Weights of a small transformer language model: vocabulary 2048, untied embeddings.
MLP neurons of a small language model. Each row is named by its layer, matrix (gate and up: input weights; down: output weights) and neuron, and shows model dimensions 208-335. Each number is 128 + 32 x the weight over its row's rms, rounded and kept within 0 to 255. A neuron's up and down rows have the sign that makes its largest values positive.
Before each neuron's rows, "fires after" lists the tokens most often just before its 100 highest values on Wikipedia text that the model never trained on. A number after a token or word is its count.

fires after: "ur" 20, "or" 15, "er" 11, "on" 9, "ver" 8
L3.gate512 [ 66 148 175 175 122 130  88 105 152 116  91 126 182 101 116 120 134 129  70 118 165  67 119 142 172 135 123 118 133 124 129  94 105 140 161 118 124 133 152 155 149 154 113 164 138 133  94  54 174 149 105 112 127 113 115 127  89 112 141 113 119  65 117 148  77 123 130 119 140 115 159 146 125 143 127  95  91 107  90 165  96 134 121 124 129 151  95 138 116 154  58  34 130 145 115 135 129 156 123 106 130 140  74  89  90 129 168 165 139 164 142 122 120 142 124 135  94 135 153 141 154 131  96  40 129 102 171 141]
L3.up512 [139 110 156 131 127 123  83 127 183  74 129 108 163 126 120 132 103 129 122 169 111 152  68  85 137 151 124 126 140 151  97 111 126  88 146 139 127  90  58 115  76 138 103 139 109 117 166 237  80 168 130 159 162 139  80 166 156 142 145 181 140  71 128 108 147 157 180 155 115 120 131 124 106 136  57 131 104 142  85 191 148  98 135 109 164 159 138 141 161 124 154 137 119  99  97 165 146  95 159 120 134  91  68 106 128 195 118 150 115 154 159 130  48 156  83 160 119 151 207 141 140 131 119 120 144 143 124 126]
L3.down512 [137 136 112  64 143 154 123 103 150 113 129 183 135 106 105  83 101 152 136  98 179 144 102 146 113 118 145 146 127 148 107 100 127 133 172 138 153 150 147  98 137 128 139  69  76 143 153 152 144 112 106  76 102 156 149 107 117  65 107 115 129  81 182 103 102 156 108  76 107 128 157 203 105 125 161 198 171  97 118 100  79 198  82 109  83 157 163 130 165  94  94 125 172 116 161 117 150 154 215  92 183  88 132 123  76  47 163 112  94 103 128 194 131 103 162 184 189 124 177  76 119 106 113 128 166 168 150 195]

fires after: "s" 22, "u" 9, "e" 7, " F" 6, " W" 5, "E" 5
L2.gate46 [169 129 115 108  74 104 108 121  93  83 126 150 108 127 134  81 205  88 162 159 139 140 146 140 148 157 162 243  99  83 110 114 126 153 113 143  66 144 150 133 108 159 168 197 174 108 208  92 151 122 153 142 109 110  77 148  89  94 132 128 153  69 119 193 140 127 134 138 132 127 104 145 108 108 217 118  95 151 167 147 242 133  77  61  82 104  78 126 122 151 130 123 160 109 142 166 140 103  86 177 165 117 131 102 114  96 131 134  75 104 135 146 142 156 183 159 127 142 123 151 129 159 167 125  72 173  75 102]
L2.up46 [ 49 146  66 144 109 115  93 164 133 191  48 172 101 130 209 149 118 111 123 179 153 184 168 131 167 102  95 103 152 159 118  63 122  66 148  64 122 117 101 138 101 183 166 114 109 151 165  67  97 120  88 107 148 157 106 149  87 129 195  77 112 126 165 166 165  94 145 169  94 151  87 144 123 112 138 126 137 132 140 100 111 135  71 139 162 145 159 124 102 129  85 116  67 138  78 133 175 101 160 133 113  88  65 160  95 154 107 150 126  95 151 187 158 176 152 126 168 165  47 145  99  79  93 125 153 168 119 136]
L2.down46 [132  87 120 137 142 216  84 114 131  90 142 129 134  92  96  98  77 133  92 127 147 115 201 148 124 114 135 128 130 115 151  68 154 116 134 151 130 123 119 103  94 104 185 132  84 111 130 195 107 180 161 139 116 109 141 165 145 109  94 133 160 127 106 125 105  61 109  86 159 127 113 141  79 107 101  98 131  89  85 120  56 128  90  97 117 166 140  99 139 160 120  85 138 156 166 139  78 118 116 127 105 156  75 199 127 146 125 137 112  77 102 160 174 116  70 153  97 121  79 178 137 155 129  67 151 129 181 122]

fires after: "ur" 15, "min" 12, "on" 10, " 0" 8, "rm" 6
L4.gate692 [129 105 134 123 125 164 125 135  93 140 133 125 126 139 123 117 108 146 122 114 118 183 151 123 164 125  94 163 123  92 107 180 163 152 124  64  95 114 135 136 130 122 101 123 114 152 151 100 122 134 142 157 118 145 188  94 171  95 121 157  76 163  70 110 111 148 185 137 161 122 171 112 128 138 134 149  80 145 137 138 100 164 115 105 113 151 181 171 105 186  85 212 137  58 143 153  98 113 120 113 147  80 137 157 111 171 156  91  60  80 158 122 117  94 141 146 120 176 178 105 169 111  91 135 113  57 117 151]
L4.up692 [173 177 175 154  93 145 172 136  85 155 113 147 138 129  54 111 130 119 172 119 127 144  87 107 112 167 129 166  84 127 134  91 147 157 134 161 181 117 162  93 126 130 146  82 131  85 135 224 124 163 154 124 172 160  84 146 130 116 174 197 132  84 126  99 132 171 176  84 138 126  72  93 133 140 130 111  83 111 139 107 109 109 146 127 145  84 118 122 130 146 117 156 109 128 111 110 166 161 142 194 171 117 171 115 127  71 134 147 147 128 116 131 122 123 146 109  91 156  88 123 115 177 116 122 112 187 141 118]
L4.down692 [178 135 134 148 154 157  97 120 121 120 114 127 110  88 156 131 103  78  79 126 117 158 112 136 147 118 140  99 134 166 110  68 161 106 101  82 155 145 118 109 143 176 140  88 163 123 103 177 124 139 118 141 178 137 133 140 162 109 125 108  81 109 168 107 112 143  97 131 108 125 115  97 113 116 103 102 155 120 152  72 135 113 117 168 145  69 106 165 155 103 106 124  80  89 128 136 148 130 136 156 158  96 147 118 134 113  73 180  80 110 120 115 160 144 185 165 146  85 161 102 141 143 112 137 119  91 130 141]

fires after: " of" 12, "ver" 12, "or" 12, "va" 8, "ated" 7, " in" 6
L2.gate686 [103 125 152  72 112 220 123 143  47 141 140  69 146 132 176 127 147 114  83 114 115  94 134 130 175 195  99 150  77 128 167  86 111 167 179  88 104 127 144 133 104 144 140 123 116 151 140 100  96 201 142 158 148 183 127 155 120 166 163  58 135 148  67 125 133 191 117 158 166 125 145 127 146 127  67 133  99 145 142 166 133  93  64 161 145  91 137 113 103 140 100 131 134 108  70 138 118 150 143 100 198 162 112 147  99 162 107 117 103 146 151  64 195  86 151 170  73 184 140 182 120 150 112  33 163  93 135 138]
L2.up686 [171 187 157  74 111 196 145 110 131 122 122 138 184 161 146 197  41 136 136 177 130  93 101 117 124 108 110 161 114 150 123  75  79 152 158 177 117  97 168 106  95 142 141 162 117 117 124  84 159 210 173 144  76 106 140 136 132 164 124 116 114   7 117 123  98 145 179 195 184 104 107  99 194 121  78  83 114  96 130 105 114 154 117 174 166  90 111 119  87 104 114 149 148 142  98 139 128 138  64 122 123 140 121 103 143 170 181 121 161 163 168 162 114 146 160 167 122 107 150  91 137 112 133  55 112 118 114 158]
L2.down686 [106 134 178  56  69 145  71 154 156 111 145 170 133 160 139 106 113 190 111 129 115  85 155 130 153 161  91 101 117 114 135 101 134 138 140 131 108 148  76 118 163 126 127 151 120 165  99 168 129  97 100 146 133 103 155 139 130 111 137 119  87 172 117 140 146 126 158  84  99 139 151 122  88 141 165 168 159 140  80 114 155 101 104 151 137 148  52 187 122 121 146 148 167 104 107  90  96 151 114 126 144 145  95 107 150 127 122 129  97  84 151 191 119 127 166 134 132 122 187  96  98 142 109 203 108 106 128 133]

fires after: "in" 21, "ed" 17, "and" 15, "en" 10, "an" 8, "tten" 4
L2.gate445 [158 155 164 145 188 123 116 128 142 119 117 141 204 175 141  70 127 107 127 107  94 172 149 166 135 141 144 165 102 157 105 138 120 115 149 158 143 134 141 147 151 156  78 150 190 141 144 140 107 138 134 121 115  86 146  99 148  85 146 139 145 134 101 130 133 136 133 192  49 111 204  84 124 147 174 141 135 145 141 111 107 137 143 148  91 134 110 167 156  98 113 219 103 111 140 210  76 129 114 171 178  99 137  76 131 157  79  34 122 160 110 138 115 189 123 151 146 172 171 166  79 125  95 142 177 161 155 129]
L2.up445 [105 164 135 204 159 163 147  80 130 113 119 156  94 107 134 151 143  90 145 115 131  97 109 116 176 142 124 112 132 130 114 157 117 162 174 108 102 111 134 174 133 157 136 161 119 100 171 122  71  69 179  94 142 154  59 104 163 127 152 140 136 158  67 113 121 122 133 164 158 173 119  67 107 145 102  90 139 140  94  99  97  92 120 117 140 114 224 132 154 100 117 123 130  28 140 132 114 107  90  60 136  94 109 161 118 111  72 172 129 128 173 115 104 125 185 145 138 162 155 158 131 112 132  67 126 169 185  95]
L2.down445 [136 126 123  87  97  91 101 120 105 166 139 137  79 116 135 134  98 156 128  87 158 100 118 156  81 143  65 157 116 102  63  59 153 148 135 129 125 144 132 176 160 151 168  97 133 110 134 159 105 125 155 145  97 133 171 139  68 130  80 133  95  70  95  93 116 171 124 124 162 132 181 136 135 119 106 146  81  97 163 148 180 151 149  91 121  74 109 145 110 150 174 135  60 103  79  64 113 164 119 165 123 150  80 147 113 113 102  86 117 112 136 106 147  87 142 147  75 150 153 156 118 108 128  88 113  71 107 145]

fires after: "ic" 15, "ist" 13, " f" 7, "per" 7, "g" 6, " d" 5
L4.gate810 [152  94 168 108  58 151 154  96 112 105  60 114  88 130 135 103  76 150  81 106 128 103  88  66 174  80 181 141 117  83 107 138 128 100 143 123 136  75  88 108 139 111 131 144 169 113 105 150 124 172 105 125 181 129 111 120 155 180 114 148 122 109  99 132 133  76 116 126 148 148  95 172 132 153 115  93 112 143 145 137 101 160 123 105 146 137 117 110  95 132 147 181 132 203 142 140 151 129 169 174 188  70 143 132 118 159  90 129 155  72 130 102  99 137 173 137 138 147 144 114 144 165 129 154 101 102 149 128]
L4.up810 [118  83 131 141 164 109  79 162 170  86 100 142  72 169 159 143 144 112 120 167 165 145  99 127 219  85 156 144  85 118 147 138 105  75 105 176 145  63 109 100 130 166  94 152 179 120 129 165 119 124  60 100 153 107 133  92 106 155 128 105 143 111 169 127 161  78 135 140 108 139 148 168 100 115 152  85 169 102 119 164  90 128 136  34  98 107  87 126 105 110 134  93 161 164 177 128 179  59 157 123 116 149 109  92 136 121 167  63 155 133 163 133 132 134 176 108 152 126 124 131  92  83 123 143 133 101 146  71]
L4.down810 [132 143 139  65 128 102 139 115 120  87 158 148 148 122 147 103 156 133 147 110 126  98  92 152 120 108 127 106 154 147 154 122 132 144 149 125 145 133 124 137 135 109  32 148 113 100 149 135 111 118 155  71 102  99 138 118 131 161 108 120 119 132 119  71 123 122 174  77 169  99  97 137 195 141  85 125 165  85  29 105 153 147 122 172 128 157 130  94 162 125 181 143 124  94 163 158  98 132  74  84 121 106 108 159 113 108 134 203 157 124 133 107 147 103 122 151 116 165 116 139 120  74 193 155 169 152 150 143]

fires after: " se" 25, " Se" 17, "e" 11, "gu" 7, "ne" 6, "t" 6
L6.gate931 [ 90 122  78 148 135 151 176 136 115 166 132  67 146 105 176 157  91 147 148 165 107 139 155 129 187  82 131 149 125 108 151 120 120 122 111 137 144 131  99 166 141 175  84  96 102 128 105 140 129 112 133 163 157 166 135 102 138 104 139 100 143  82 118 115 123 121 200 111 128 159  29 110 164 148 141 113 184 111 139  96 127 198 151 104 169 135 127  95 137 126 163 187  71 113 127 142 170 122 138  79 106 165 119 137 156 104 113 168  92 112  98 138 144 164 168 120 163 104 128 114 166 105 144 100 166 113 111  82]
L6.up931 [177  80  92 134 144 132 127 129 126 176 151 183 132 156  92  78  93 103  60 199 104 127  89 159  66 167 165 201 139 126 128 138  94  91 165  99 133 119 132 142  68  62 146 178 128 146 104 120 152 106 230 110 108  75 131 103 183 126  91 161 151 118 161  92 138 148 131  56 152 158 140 153  96 150 171 152 145 166  62 181 144 114 145 149 108 139 124 116 193 135 132 118  84 106  90 110 145 184 122 128 128 160  79 127 126  71 183  98 135 114 134  84  82 174 111 102 170  72  79 107 185 144 157 136 119 112 131 116]
L6.down931 [ 92 158 162 198 141 140 103  55 147 191 110 135 132 183 176 117 122 144 139 107 154 124 148  74 169 130 141 163 156  84 156  97 112 106 108 218 160 155 171 121 139 139 160 134 105 132 120 123 143 113  80 149 119 125 119 120  81  30 110 114 125  63 137  84 138 137 161 178 146 121 143 161 145 117 154 119 159 150  72 128 120  84 127 112 151 151 149  78 138 172 150 101  54 108 181 159  67 170 209 121 144 162 109 152 227 101 189 183  38 131 155 134 129 132 161 124 101 110 113 145 158 120  73 116 181 186  71  89]

fires after: " h" 56, " H" 10, "an" 9, "en" 6, "ro" 5, "H" 4
L2.gate386 [133 138 116 144  74 125 150 103 130 132 132 137 107 159 112  99 139 168 129 127  95 138 133 169 147 177 143 119 100  86 107 109 147 113 102 152  61 170 153 139 157 188 114 143 163 138 112 154  98 167  68 117 115 110 120 106 175 105 118  94 170 121  92 100  95 164  94 137 163 102 156 124  91 140 123 151 172 118 124  66 183 160 155  98 137  95 114 102 155 123 165 126  76  99 124 143 137 132 154  69 104 172 145 134 129 124  90  74 126 126  98 142  70 106  67 227 182 148 188 124  38 168 128 100  72 113  97 148]
L2.up386 [215 126 124 141 116 169 169 195 138 163 135 114 141 153 101 152 130  99 124 127 161 135 179 121 146 112  91 136 142 198 151 140 153  83  91 150 158 137  85 171 105 192 136 135 139 129 101 111 111 139  94 101 167 158  99 152 157 139  49  99  94 125 112  85  46 118 182 180  94 116 131  55 112 132  92 134 158 155 111 107 106 173 176  93 178  88 169 131 132  75 170 106 105  74 139 140  55 117 152 112 132 121 130 105 116 127 112  99 124 107 105 149 131 137 175 141 153 142 131  98 106 202  96 147  95 110 144 111]
L2.down386 [ 66 153 202 149 151 139 167 119 108  95 118 122  73  94 161  90 144 156 124  89 145  65 151 110 110 120 163 143 135  94 114 151 147 174 133 148 114 114 155 197 167 130 128 154 117 168 195  77 104 104  81 159 165  69 158  60 140 120 106  96 180 114 117 105  93 153 120 157  49  94 142  71 150 161 125 110 150 125 122  90 142 137 176 100 178 122 141 130 105 179 212 138 127 129  56  61 150 141  92 108 101 118 141 144 157 107 107 115 152 121 118  80  95 177 128 170  62 121 118 124  61 150  89 128 172  91  62 113]

fires after: "rm" 21, "port" 15, "tt" 11, "==" 7, "min" 5, "art" 5
L4.gate697 [151 145 122 201 135 166 114 121 126  95 146  81  96  74  87 138 136 119 155 137  92 180 172 122 110 155  93 145  74 122  84 138  95 165 146 172 122 118  94 177 152 164  57 140  94 130 162 167 136 107 129 114  89 177 117 152 155  76 192 154 142 138 177 140  97 187  82 131 184  92  81 162  68 157 158 189 108 206  99  95 135 120 167 126 133 187 110  71  86 150 151 135 139 102 204 106 120 162 136 140 100  86 157 141 134 149 127 154 113 184 145 163 118 193 166  90 132 136 123 120  84 157 155 143 141  84 135 151]
L4.up697 [128 136  98  91 135 118 186 165 130 108 131  94  91  68 114 100  95 138 104 167 147 185 121 120 153 137 117 197 150 101 108 113 104 180 154 167 156  95 119 105  91 155 126 108 112  99 124 165 112 127 135 107 167 204 147 125 129 128  84 190 115 105 111 103 100 126 134 151 102 139 130 126  89 132  90 129 114 110 146  93  85  79 146 122 118 121 106 100 189 132 205 113 124 118 117 131 120 128 199 103 144  70 108  83 183 161 156 172  83 184  98  76  87 160  90 148 131 129  85 137 118 140 158 191 179 101 115 164]
L4.down697 [176 210 165 101 148 128  84  93 138  79 126 131 177 111  95 115  98 131 134 149 121 144 148 131 178  84 136 106 118 165 123 135 143 112 106 139 152 104 115 147  97 130 160 114 100 165 119  98 113 128 119 147 135 124 142 110 129 117 157 135 127 105  94 143  98 167  75  88 103 117  56 157 117 128 120 160 132 131  90 104 121 145 123 151 128  88 100 108 211  38 104 104 104  61 151 139 129 128 145  95 150 133 106 128 152 122 101 108  79 155 122 141 189 121  96 187 114 122  82  87 146 181 136 102 130 114  80 166]

fires after: "al" 19, "l" 8, "re" 8, "n" 8, "ran" 5, "ur" 5
L2.gate810 [ 84 145 125 129  96 156 134 107 118 101 160 126 126 151  86 167  88 102  70 113  94 108 144 105 141 155 151  97 153 159  81 126  53  95 159 133 185  83 151 180  98  96 135  95  89 111  58 113 158  69 146  79 136 150 100 118 132 122 134 117 144  97 108 157 125 182 139  91 232  56 144 108 108 151 139  88 126 131 156 168 180 153 132 132 134 134 128 129 150 164 103 122  83 106 105 167 137 136 139  97 114 114  98  86 142 145 119  88  81 117 128 138 130 140 118  51  47 141  83 105 147 170 160 142  96 180 125 141]
L2.up810 [115 134 178  96  94 175 131 112 126 142 140 158  95 111 118 105 134 130 115 125 157 118 119 102 148 149 171 132 146  72  79 156 109 152 171  85 156 161 123 109 142  90 177 157 111 103  98 122 149 139 127 137 103 126 158  88 161 183 111 123 132 148 163 166 157 135 189 142 151 101 130 110 177 146 179 141 129 119  99 166  93 141 130 121 126 143  78 113 160 141 173  86  42 163 135 115  96 212  64  93 136 191 134 193 121 114 157 132 110 131 125 133  45 126  67  66  61 160 141 179 136 115 174 128 172 131 159 146]
L2.down810 [150 117 141 139 106  79 165 122 135 183 133 165 116  95 186 134 118 121 133 122 172 128 232 174 127 160  94 107 151 140 136 116 156 143 129 144 151 156 149 176 145 145 117 105  97 123 151  94 108  89 160 126 175 102 126 131 177  76  85 148 122 105 154 151 111 143 163 157 172  94 142 122 112  95 152 187 166 128 108 145 144 132 128  80 106 122 157  97 164 171 198  85 130 114 195  87 145 101 141 125 125 157 126  88 116  97  92  65  81 141 203 154 130 108 115  82 131 136 101  86 111 115 124 146 141 117 122 121]

fires after: "s" 21, "il" 8, "o" 8, "u" 8, "co" 6, "ly" 5
L2.gate780 [ 84 124 168 166 127  69 176 108 131 189 124 186 128 152 136 147 110 101 125 167 135 104 154 142 152 144 118 116  67 123 154 166 142 116  92 124 172  69  75 160 136 146 198 161 141 134 129 127 116  79  96  86 104 122 201 104 165 179  99 129  77  94 120 160 168 137 110 126  97 184 144 176  96  99 130 156 146 119 137  92 102 113  93 134 164 134 109 154 104  90 158  99 122 117 108 192  96 105  48 121  40 148  91 127 179 130 118 111 125 150 152 137  64 190 192 105 140 148 141 163  96 126 182 121 116 130 177  57]
L2.up780 [ 78 138 145 145 134 108 183 124 154 148 119 162 179 140 134 122 106 127 149 112 151 153 177 154 141 124 135 138 102 179 143 125 196 118 111 111 202 108 119 137 135 126 159 109 112 117 116  85 110 115 126  41  83 124 124  90 157  97 117 106  85 124 147 164 203 120 112 139  49 165 141 103 166  95 140 173 134  87 174 113 123 136 114 206 165  74 231 127 124 124  85 120 119 167 112 118  96 134  92 143  66 120 104 149 180 130  88 150  99 112 139 161 110 158 183 111 115 127  90 177 114 152 152 120 110 151 183 138]
L2.down780 [ 85 178 110 116 118 182 132 133 129 145 138 139 167 126  66 144 148 137 151 132 113 143  85 162 123 104 146 102 125 163  91 164 155  39 111 167 129  90  96 129  89  76 158 122 100  66 118 113 135 136 104 131 109 132 147 117 135  79 135 166 168 136 166 112 100  86 150 109 143 138 112 172 113 145 104  99 137  77 148 140 132 119 112 103  60 176 139 153 146 160 176  90  94 141 145 107  93 134 138 141  97  95 132 105 130  66 128 116 115 163 123 150 141  89 157 139  99 145 109 165 104 150 121 115 145 151 155 167]

fires after: "==" 41, " ==" 20
L4.gate893 [114 102 192 159 190  99 119 131 129 111 130 151 129 102 151 165 146 112 134 157 162  70 169 131 168 139  98 153 119 118 162 103  91 192 185 163 147 110 156  90 122 171  96 153 125  98 168  90 144 114 151 164 157 195 106 223  62 182 152  79 158 189  86 158 148  81 203 163 137 139 147 169 130 137 110 185 160 115 201 119  93  80  94 145 121 175 134 184 107  98 126 117 145 136  96 162 148 137 153 106 172 108 119 147 121 134 140 109 107 120 114 149 167 205 159 113 112 153 137 151  76 101 122 135 142 110  75 121]
L4.up893 [148 131 181 150 176 131  95 102 156 119  83  81 119 134 123  97  98  82 113 118  69 138 171 145 124 181 109 104 160 112 146 151 128  69 178 146  72  70 184  61 104 180 106 123 179 155 148 138 150  87  72 138  93 129 159 113 136 141 127 100 150 109  99 108 139 113 138 189 129  84 165 148 153 146 128 159 130 114 179 115 115 120 137 161 142 121 197 120  66  98 121 148 191 103 135 132 180 140 184 165 125 153 173 108 136 119 111 153 127 163  69 134 142 149 137  68  24 110 171 128  91 124 135 127 141  97  91 158]
L4.down893 [145 126 121 188 112 118 143 113 151 139  77  81 113 140 136 114 129 138 163  83 125 163 118 103 142 135 100 149 151  76 103 154  95  81 169 134  99  46 108  92  73 137 164 137 139  96  98 114 132 128 108 119 167  96 115 158 115 156 139 144 130 115  83  56 141 108 172 141 169 153  96 103 164  94 137 133 146 165 132 142 124 162 141 129 111 138 126 120 164  90 152  89 137  96 102  77 169 157 113 138  89  88 145 201 121 170  80 120 114  99 152 114 167 109 151 117 162  91 172 116 121 130 131  89 129 117 144 128]

fires after: "L" 18, " R" 17, "R" 14, "r" 8, " L" 8, "í" 7
L4.gate323 [159 142  86 122 142 126  94  54 167 121 100 125  91  93  86 127 137 154 164 111 146 188 187 123  92 117 124  87  74 114  80  95 110 187 113 170 133 124 192  87 127 170 119 163 158 128 144 115 150  89 194 121 127 142 117 117 110 126 110  91 208 107 128 122  96 130 111 114 123 111 134 120  66 138 152 123 114  99 143 167 140 136 112 126 137 109 110  87  76 127 157 115 146 116  92 161 149 110 187 145 125 158  98 105 146 130 151 142 165 140  39  96 140 130  83 125  71 129 138  87 126 108 110 184 106  67 112 149]
L4.up323 [131  61 159 125 136  72 114  82 163  91 117  63 146 124 123  76 179 130  80 127 144 133 120 135 158 152 131 106 177 115 152  78 162 109 173 148  72 148 177 128 187 157 175 108 105  89 103 106  89 176 102 146 106  87 144 117  70 130 132  94 133 180 168 102 151 116 138  63  88 125  78 150 106 151  83 143 139 233 109 107 133 115 163 117 132 159 103 143 108 178 124 159 168 133 149 112 118 142 141 120  92  93  91 165 106 167  91 107 121 172 172 131 141  69 115 138 171 125 191 104 125 200 119 186 178 116 147  76]
L4.down323 [ 71 133 155 121  95 137 151 149 112 125  99 126 103  54 163 113  89 141 129 137 119  92 126 104 111  65 105 134 154 124 114 120 116 174 154 169 138 121 151  59 178 129 145  38  84 106 158 118 135 143  58 145 132 104 148 143 109 117 154 147 141 102 158 148 127 111  82  93 159  93 100 138 151 117 134  64 134 122 100  62  95  66 149 186 117 123 116 116 116  90  76 140 165  66 108 135 128 127 134  79 123 179 123 143 105  91 163 206 161 152 160 118  65 137 157 124 118 112 148 169  81  65 209 125 201 149 188  91]

fires after: " one" 28, "r" 10, "ian" 8, "R" 7, "N" 5
L4.gate238 [118  91 116 185  86 128 105  71 133 112 151 129 119 100  82 154 129 144 156 131  91 174 132  82 134 150 118 124 127 110 197  96  97 125 166 161 130  88 149  94 115 163 162 164 173 138  95 140 133 144 134 159 178 147 134 200  98 107 114  70 178  82 127 111 117 167 123  59 175 111 133  84  90 147 128  52 138 215 121 150 130 134 102 139  94 132  97 142  73 126 164 105 100 106 161 128 121  75 152 121 110 185 102 103 146 132  95 119 100 158  97 148 144 128 110 138 122 111 169  84 114 203 134 156 160 110  66  76]
L4.up238 [114 184 105 116 170 154  74  83 112  96 101 119 148 142 101 133 129  79 120 138 131 102 121 128 127 192 119  83 109 116  73  99 186 170 167 115 119 143 241 135 128 112 107 140  78 129 137  76 153 110 162 134 116 154 127 171  79  87 104 109 187 158  91 195 131 110 126 133  93  74 112 169 158 114 115 114 112 121 145 121  70 158 131 113 156 145 143 173 158 141 194 141 106 116 104 117 140 171 134 156 120 148 119 209 169 137 164 156 109  95 135 140  75 101 130 137 104  54 130 189 117 218  61 142 122 126 129 141]
L4.down238 [113 119 217 120 121 126 104 174  69 130 114 154 143 134 105 121 107  53  89 103 114 120 132 144 120  94 167 158  99  75  81  89 140 101  98 105  95 152 127 123  73  82  76 132 111 160 169  95 192 140  93 158  83 105 144 118  87  79 150 152 131 129 146 187 118 162 119 116 118 137 141  86  87 117 115 155 188  84 140 109 107 130 179 118 157 136  67  60 151 118  96 153 176 139 136 142  82 106 144 125  90 127 145 131 149 131 145 131 190 136 140 163 146 116 166 152 140 140 162 165 141 130 137 159 179  99 104 180]

fires after: "s" 26, "==" 23, " ==" 9
L4.gate486 [ 83 118 209  58 189 149 110 117 127  78 169 101 152 169 161 174  67 152 127 137  93 148 162 143 160 111  98 113 180 168  87 134 158 158 192 130 119 157 133 162 154 182 106 161 163 139 138 121 116 122 138 117 182 110 166 140  52 143 137 161 167  57 122 233 120 119 105 105 164  92 173 126 103  86 134 127 129  95 158  86  64 126 117 139 115 158 187 182  88 138 141 167 137 119 187 225  93 155 120 167 123  64 109 161  97 147  96 118 116 141 166 110 131 114 142  97  97 163 134  99 125  62  93 145 119  43 133 145]
L4.up486 [161 180 203  98 218 160 159 120 146 104 147  82 131 124 129 159  85 159 149 113 124 186 137 203 163 112  98 139 132 159 133 131  99 136 200  87 155 178 128 124 154 186 123 111 139 124 118  80 134  92 136 140 152  84 165 117 121 171 133 170 103  89 168 174 122 151  91 151 116  95 140 143 137  99 159 141 118  93 141 143  57  82 157 126 146 173 174 158  84 151  82 145 157  86 180  97 134 156 141 161 102  69 109 146 115 122 123 149 190 164 133  87 133  94  94  96 116 108 165  76 134  46 128 113 151  70 189  93]
L4.down486 [190 137 142 127 144 141 151 139 152  99 164 130 147 111 174 204 135 123 125 151 150  90 121 110 139 198 121  98 109 134 126 120 118 109 107 142 135  90 121 113 141 127 136 134 184 172 136 169 164 130 120  81 146  85 160 177 109 165 115  56  97 147 104 107 128 132 150 131 114  81 140 149 117 162 105 127 105  81 116 178 128 148 112 106 103 119 132 111 148 161 131 153 106 112 138 110 154 113 101 143 116 188 128 166  67  78 153  92 124 181  94 151 113 128  93 127  78 147 145 152 103 161 106 166 113 169 116 145]

fires after: " h" 21, " W" 13, "H" 13, " B" 7, " D" 5
L2.gate170 [171  76 154 114 138 138  94 118 146  63 146 109 139 144  80 135 172 158 142 159  43 112 115 114 147 143  84 135 100 150 170  67 158  44 153 162 105 133 183 145 135 118 114 186 102 131 140 137 153 196 108 139 151 149 146 129 173  76 113  49  78  95  65 169  61 132 119  58 140 171 135  69  91 143 173 149 144 131  86 108 174  91 153 172 119 109 132 101 109 128 164 163 119  82 159 117 148 139 139 116 137 123 109 136 137 113 144  53  99  90 147 134 103 196  84 157 163 146 164 130 104 191 144  83 185 127  88 116]
L2.up170 [ 97 138 138 119 178 121 112 149  80  95 133 115 160 125  72 164 124 127 117 170 164 143 163 156 193  93  97 160 108  62 176 131 105 101 197 132 110  93 111 112 174 134 141 127 195  91 165 153 113 140 138 125 148 110 151 123 110 136  91 116 132 134 128 133  83 115 111 152 130 172 135 181 115 199 131 132 149 133  90  92 147 136 158 117 111 170 123 119 125  77 129 138  78 151 140 142 100 158 149 152  91 174 111 141 122 139 122 137 135  53 139 137  76 167 135 113 175  92 118  93 173 144 102 112 149 125 102 128]
L2.down170 [ 61 122 127 148 117 111 103 133 104  98 164 160 157 104 147 121 176  33 151 127  58  80  80  75 158 141 109 161 137 141 159 140  97 134 110 120 163  68 145 158  98 118 126 161  98 156 118 174 112 184 151  91 190  91 106  71 145 106 147  73  81 128 155 138  83 122 116 112  76 162 182  99  65 136 164  94 146  88  89 118  47 163 133  93  87  72 149 142 132 137 121 167 146 117 114 145 129 160  91  94 140 136 143 171 111 128  67 128 125 117 170 103  76  64  77 157 102 112  97 144  38 171 103 134 172 120  97 102]

fires after: "al" 29, " Al" 14, "im" 12, "l" 12, "r" 5
L6.gate800 [ 58 126 130 161 131 112 154 138 161 167 132 105  77 133 155 113 152  35  81 113  98 216 101 147 151  97 139 108 149 170 158 161  67 144 172 173 178 120  91 122 117 155 190  92 174 113 143  71  99 129 103 139 131 181 173  96 160 150  96 121 120 135  85 135 126 235 103 112 207  65  96 137 139 127 157 127 165 183 111  98 150 186 111 177 150 175 129 128 113 104 141 100 131 117 122 134 124 157 127  74  88 192  97 172 169 141 130  95 147 166  76 162 153 174 106  92  79 164 160  97 119 127 129 128 114 143  93  82]
L6.up800 [150 146  97 141 130 107 135 154 245 130 160  72  90 102 157  38 141  90 192 131 134 114 110 122  95 165 113 154 112 100 136 169  94  48 109 182  97 158 163 150  89 151 172 156 145  48 151 170  95  81 121 157 108 151 142 106 156 129  92 139 128 153 159 146 132 131 229 128 142 118  74 179  84 140 153 114 141 101 176 123 124  82 127 103 119 165 186 128 149 149 133  97  81 124 151  59 136 115 151 149 115 126 134  97 116 149 144  95  97 185  85  83 135 112  96 133 128 165 124 128 108 120  94  89  81 144 142 109]
L6.down800 [164 192 143 117 155 148 107 115 111  88  94 109 103 120 171 142 100  77 180 102 185 185 171 107 151 126 153 163 127  94 164 143 156 149 155 141 126 161  78 107 100 138 147 131  82 155 143  97 122  96 165 118 110 140  60 143 109 140 115 134 121 129 142 149  76 149  98 114 187 100 128 130  89  63  94 139  98 132 154 131 164  56  96 136 135 151 132 161 152 110  81  91 204 138 181 111 133  60  92 120 173 133  81 117 119 101  89 117 107 110 169 161 138 109 190 156  52 137  81 106  99 143 114 139 177 137 104  97]